config.yaml
intermediate_size: 1536
bias: "all"
parallel_block: false
init: "normal"
init_std_up: 0.0275
init_std_down: 0.00519
schedule: "wsd"
batch_tokens: [65536, 131072, 196608]
doc_mask: true
train_tokens: 1060000000
dataset: "wikipedia_en"
MLP neurons of a small language model. Each row is named by its layer, matrix (up: input weights; down: output weights) and neuron, and shows model dimensions 32-287. Each number is 128 + 32 x the weight over its row's rms, rounded and kept within 0 to 255. Numbers have three digits each.
Before each neuron's rows, "fires in" lists the words (lower case) most often at its 100 highest values on Wikipedia text that the model never trained on; "fires on" lists the tokens most often at its 100 highest values on Wikipedia text that the model never trained on.

fires in: "at", "from", "with"
fires on: " at", " from", " with"
L6.up245:127138178156088136087124072175133156113138112080143165115079151106149125074108106162143210155146119135066175123095181191109141134156186154101139136123175146144170081109112118185120124154132104139148111109087134115136148123158164106137152114083142154118160103128117136159096133107137142141084129197087126094154114169168151151128157135060075091121108060198114141076183096023152130190137150165137145170174097123182117136106094113195145165036127110104102147148144188118145164086146160085101136087109119135092122132135087097216108129177142094101126181144092099141199074080097099180112113092095085124118113161147135133101075167152143101123120116131111170062063089108133142110173108159147145110134136150102173137175121082094165145114148087175166125157049098103148132171080199
L6.down245:115138183129097064180125138104133125123130131063093134091185123122072183183157112076074149118161058155166118104114076169100152166096160172115103081126119100072100170173116074125142132113088204140120125127102138141102103068156070177105145107120103076153044069083145139089119088159097195162127127128105119182125121111171062085103152106091131116151195163130112101149126064142137146059119109070140114137169100121093154073164123197142128151170078106148119167109121079098109071125140089159153177146152134128112118149140183108129133119119145146115169095109074092185175089179156125138120112143075195143084134103147159192124148149091139155144131138087125128147150145106117164141131142145157102083126135185081108147129125190149086095112145136124096126059142165163085129084156131

fires in: "it", "there", "they", "its"
fires on: " it", " It", " they", "It", " there", " its"
L2.up872:099100098134116118128128088166120118114143080090155134122159161118060089118148141165120096103103090165082136163159102114142078161153188123078108068146099118192176115094075133093178175120137133097123100118101104117108135172126113074096099122099070159079164112135186121163140117147086091174086083179115160157123130135120125078160129107156117096091130157144045153139101142131102155069157152108098087087189188044091157134132119143077142136141178121118139091117097204148140129108115050157100114117161108122163152107105128099147116115139064157114151145091129132155069151132121113122153136149193148074106119134144136098140115115194118120147116089153179133249173105146151092148150180125090165142147099120202170154173150172094090166202164140126134132132146091171184101195091148
L2.down872:120114095130085152152119187119106144159151154125094139102117137153120157109097160158099113161143140100108131162141118116126089128147195145099154125064101160121148128097126108105117101106130109099133138048151118086121135143152063158156199077065114128112117155122132094221103085101156123097153190116144150136080118086163124178138142094088206154139130080155121109085211113184179111182130091169168108118125178206147115123085135143130171071108120138199178151131143141126142119142118203144097094119119170131129134150122110127141103152115154112096161165118125093103143127147186120144164173095093182172104113125155126098105188109086119103104103144146144121031089148135077101167109108160104119115061130125099079036155130106134122127079110108125103150157140112119099112115123089

fires in: "of", "for", "from", "ran"
fires on: " of", " for", " from", " ran"
L2.up707:151115150175172148132147102153061104133143140118129121123089136117101133149107153223148207072111101106122115082089127172094103098123082116102110132063095111084078143125151113170144118132079108122125145082158167082092051127203085149140138123159109128123151139179119148103172165122117136123096141147156150137119129133075168172126135125114155141126154096124073114213183133108119158092122081112131179188117174135096164130125126103149113191149116125114163141136077160139147063227138098159128110060136129111125101113115159133106170129094068095172131155131103135154132168138159169117121065134185053139211165136156099096083078117115152153185110112092128123129158127122181090143142146136125129123141084106048137152087115072118127134161119109123125141113145090128161183180140108
L2.down707:105160178134107127089122103186167132131098169214131153113148160136144060133129155071139085123113165127106113129131125155212126181085148163191143119085142128102115125099151169103088135126106107064125145149160178070164134134122126097153082169094092075166155100078099124053112082127149128104124079093105180181149100076143144120107154173128133126045207151135169080125154103111142161142119156157142139081089112152096128178102084113081190090139147134118080124084139143103156171125113103083140165165127144115137139105152102096152131103207203180101102130102150161134209154142083138156132120145141115123107083071099106131137143170149134155145136112171116098158124127095132108135122163148147132129120119124169209113146114159112078147159133119111107066194173102097130127065144110

fires in: "during", "from", "life", "year", "years", "after"
fires on: " during", " from", " From", " During", " life", "During"
L2.up1012:123152117142155111086143144170064160122093111110186154113147112132139112073097122149111150146138175096070095113193174143155159089115154155124119108160123090136145133133148172111145151164121107185148101132130132092093102186058129113065190124122183141084083156125107151104172160086172107095196160144151153162144116086161136141121153113090035127150066139132128088173099112056101119150121116111111102100119100141168087157112154185191184144078117091149033154143104096087091191114175140137134099076065056182109153141138085152121138155121117118173148137130121151113128179090108090181112129146127140137157127101152142143138162102130133164163112076115124107124172099174141144124109159148151117131138131059131102159136164115173102162120133095145148099164116163131102161135090155
L2.down1012:081116144127114184095139101092111103189135116136150165143110091156106167184101102096091189090100109089155119123127172123108130155161135087061168113152148212141153142142138108126100115178155151086107120088143116109126120154118081144133112190163054106167152166095155072151120139135084138070104134120101111143098119186178171146106112117111131157066178105132142087101202145131127127101118099122082098067077145151172174117097122088168123148153150107099172092106131160172098120122109092135154137092100124119128074147166111164110106154070129060176191133107110099071116140124146142144099142204058126126201124134118182137159091114171123104065142175147121094117123150186155095122114142099159159144105139094206125093132146099096149157064048092170105158163107098124156167154125072

fires in: "with", "against", "to"
fires on: " with", " against", " to"
L2.up1256:152143139133130130094086056112154088086089168062133136127152105128137130161126111134018187111160207118103113111131135185197117084123094116079148120135132151118111152205149097104115083139149137131159165111065092146179178081129136088142177125115089139139080103147165185085073095124119084155166161152162166134133149122133144171122126129095171137111132172154107097088131138143126119120200092126104142127168135140138078086128100141228147176185092164185071088152170172135125162141176110161144140137112168136029092130180140157150143119081132127146122160103140095116084131157126076125137149159124173088115159097208111130167085181098138136072159148145096180107122076112127147172140140083142157098146129154113152107135087172164194158112164132108119105100121101143127093133056134
L2.down1256:161140175078055095128132171149093116120152121123091150079122071099110192092102109155115119149177123124111113172132120120159082107142100151136129089135123099150158140176141121141152126079129047120138149140111109134182062126121108143106116160171157118151133127176093159138089134158146158106143146180105151159087144131194119101152099115113118125126105135095067157098144151133124145062094090121137105143130137143174131061117117200103104089147130124106063104105141110133118165098091164146156164121068095081073198118137120109150148128134160102196080211078183110173168059152125143166119132111107198187067166101170091153126090168107176060137132098058101096150127074175092124129174078154142122136119178123134115093160120152107209118146133125197135224183102150099160101191101142

fires in: "of", "in", "well", "part"
fires on: " of", " well", " in", " part"
L4.up489:146116113132144102159122102158140143109115149124093202099094186154141113130123128134139145065072107168155136113175114152158101130145130072144112141057168151134094117098092144116128098198111134128142112144048187171151170197099104173140120138160121175163087115189173147118157174162131133126126130105088121166126125130129120145124072164166142150178097132118142146091092081115146132156132137123097147129060135182132128101205130066100151149166141096120005121135105170039085147138120131108149122069129095174096133153117126165171139158156113208093120135166160089141115154143141117106129145104199059083090126145143114100093120102100165166143107163145174122131131146124071169092090147108146094092117113090124146175071100135183100134152150138130079173138064113131091134122118160
L4.down489:088139085143118138063163128053139107127146098115134182228148065105145176142095172101083099143170144097140106083085143096129144151128131105129195154119079108173091193168117121153153141121142099114130139130146159111132094106108179062159130115133124150089066102167139167121160151136139183119113107145164093115132110174170117113122158085105070138108129134124156110084127104142126134121082104135164101096133122072139129165157160197102124135122108096089157090137155142182094137187122176140130193158188113163140122168173153116143135167153140148119104080185098089134120147061097121180088171125154127123075105102061103110112157139106094137163121159115103096114110122149172171164150109197119096139078152096093098074117194118101196081127171152137089169093187116098107182112161142

fires in: "of", "from"
fires on: " of", " from"
L6.up1081:074189158111120152117138076200168171096156078127123197143143141114163097130134143145135159130143130181128119133124156176115131133057230148123125153080146049094119126146147080144151112112104174199111137077118132065038159166120110190164160108132118144104090116183170145122122130142092156108154120184075097131033171133062169093110097106141141123149170116129179110170083113125133089126053121124178138132159071142078174158119148144104159138158143149106173095145148137131124131096086069071146140097138107118161190146125109135123118129116139132080161151182130082131137173141146103114162125190088110186113142070142072170122155171111122131143117210162191123116127111143147116096168125134084114111109118144089116131160101064122135153112159159098081129158118160129104123160145112
L6.down1081:184108117157121103111145197116042106125146096137107106038122183107134100159093127161090090128176075063128086064139176112093094098117093097098110127095166175110144104120110081111129165132110118036097166164134131170108142201166187137144136121098188132122185112102097115156144158189150152146163120074149092116153174108169117200142107175122081194113150093105186104085139098158111164138157122154092188122143078057109119065120107155142105144174141073107100068166147090117142092150166169112115140130078150144173104144154161116075147094122183129142108129153137122211115141158122165131136089096078116104110189125083092168132145130103092125146174120118152123127135083105112100155153133154174146174101156149125173177160159128131129131158116150145097165114105118120131142095094181

fires in: "it", "he", "one"
fires on: " he", " it", " It", " one"
L6.up944:121181137111160089135100135115194159104140145080125137093145098107115134065151114157119184121100146107210094189113157086128180137063120109121122123112133133108137120089127116158185117120127094140067096097144118112127196204115152126175185175112059134128133106155077113112169114161130176100107139163158149115161135151165121189132112161178114142082134182164161162132115145184165140097116096112185077169136131029127107079155096193090175177083163107132152093079138145109126172135147127122092130127094150042113118136119119139131142137145136110174080142152157160101106099180141157208173113102126131126161166119173137123108183138112160111131129088163205111149084163133183134123101118093119112123133142135103146073172154107134182144157121192085144145081077140098138145188161103
L6.down944:125079143143120156185138180122100087191121119176147127143091107140123124203095142087139067140160120094127128085129077222114149103167120176112138138186118081148160170144140113171065083096143138103191105136087116111145063094173145197106083144134177153104105160134153100167063073123122151140124096088116098151111177118119178091144113058123101139181101079062092102127162134170126107126126163125126152131094114166100122126113147104181068120166109167140113161165107104155103171131081093098155104066143085166134124117127097095170123175116188141180123131114113109096094138098202073128088129165094101136104070148105108149152125156114131122163144127181119133123168160156127112162074168136096114120110150139116157196112122168073095122071144094138102083137171105184096136112117123

fires in: "which", "with", "by", "or", "from", "osteoporosis"
fires on: " which", "or", "with", " by", " from", "up"
L2.up1070:112074156167081149204093106178063115174177124186104118116123167128200128132079136127100126148109146097095132203146137156072150122183122124149153120131146121096155167118148166137153101125105176121143072172100184138144147089131174125132101175126176164113053174130122152158157159102149134129110192107058115137137075168139157154079158105154114149108120092098121150159104122104121104078078154147178096098095110174116173076101148088158097178129116147083124119097108109131083141148138111168139115147158125078163133094167078107093128124130194168093161129171146102158141082144101134119166181122153123136129162218156207162130145134118148071106098097127125049142086090127104154126085156137138110148077071167136151105115109170121131154111151162144179115126079147176139135099064106
L2.down1070:181156090100110079109150095170113147113131094130092121138098187179132036114098069112150146097124111158129118175068108164149165103128154080111175167124192115117130128137150087120065101156125089155123145116141109149166094163085131115134137133104020108093111127111156154087131110136074072136158118125148127112157109105108141126093132129134138152139162123143150108130119142134123091122106169158138123188127130083116103122147131133108185102139110068034158086151138097110133141124081128140141122144118048140148119155087189155095089137116052071161166112132124119154121132135142092139103108189165104119152125082089187078124128147163166156179186113094162149107177148140198121127121140118138124200203165145121098177124146076118085119136131132053183127081154163096099090125108126

fires in: "as"
fires on: " as"
L6.up4:152123136156150147150092157108199126108225158096119178176121165132120096108123143139098101128114123112145110066150202088137100099138130183109129179124069136132194140122204114129132161148095159147093125066166146117140144145166141156052113100188146162179157068164120104174127110180125136145127151139125104102140122149166212193136103176126121142092144176097160118157130152127097132188097105108149150101116119119158085151118144126194097138123109161113117135125136121112143200141068168075139108115055124078120165080138124182124109106129176153131061081196135092127149156114109104121120092159189131153106156143143158177203218083045155117115114218095163133072136132078176129111133150153089083091132089144089099126145085122089089134125140117150131106134112084069128163131161102
L6.down4:162090192122103155049165178113138138096171152109173141189158125134157155137116102166102099120180119100110175139135084103097139114153151153157154093110073119132110106138091138122110138131172081135099112149161097088205115092162086145110150094124081093092102067091087099137146174169122132076140147065093125110069109187090129115129099119125095152107137140127078118088147062172118182130157122130166191099182172165134142134180166162157160157105135157130129098092114113142196135118129123165132125118194157185113141094113105098096156155181146119103093095120111068132189193168142200113107167165149157086117091146124149114186129180086136114092060127088157148060107131113141133153126154155127130071062104092125153157131129168102141127129137173135149139155140160081135138122096109

fires in: "of", "in", "website"
fires on: " of", " in", " Website"
L4.up560:170125050136168146116148086106135210116169124156115172081149162124119207128166158168119128132125101127175101113192178170148143135169093115130129087115103109128130165121083083108139151186158098112111157108055152111132145112141185127125132095098114126143152122153143114162136080082157118155124172098151119129149092138155119142183089106103117149128086123121117084164118080084125128097084140132128167197159166184033133111140130143075083113100158087149121082178201115083119088111095112142178086106098057153154124130072178098053102153148128155096206178139167197146156104101114110153141137121174164100221149118182106115146174159127141084118082134200176151103076141136143143124191094088121150103103062112140098107113152124108208107075158186142143100129139182123105125138123085
L4.down560:209089165114153146171112201090089234091071185064082100176118170089161069101081151118114121144157158132110074138130087209160107112105132128148111107137125139167100144138128151115124153139137137111193062094126128148115116139111126138132117106149121110127158115137118202138150146201071120143131097093150085113160134206077091165147099171104186141122139132118125187086120079147083143130084148127103162133132158115144156065134158133132059166150146076074110126110121111128174060120106135102135073082157146091081089161081142121106111130153128115136130147133101086147087184151136138116151105130149045132119134137065165106148118111129079140183168128142095128147085094112180062169133092114166097134112132156109147117171112075111098172151142163129164109106107205118091149114109107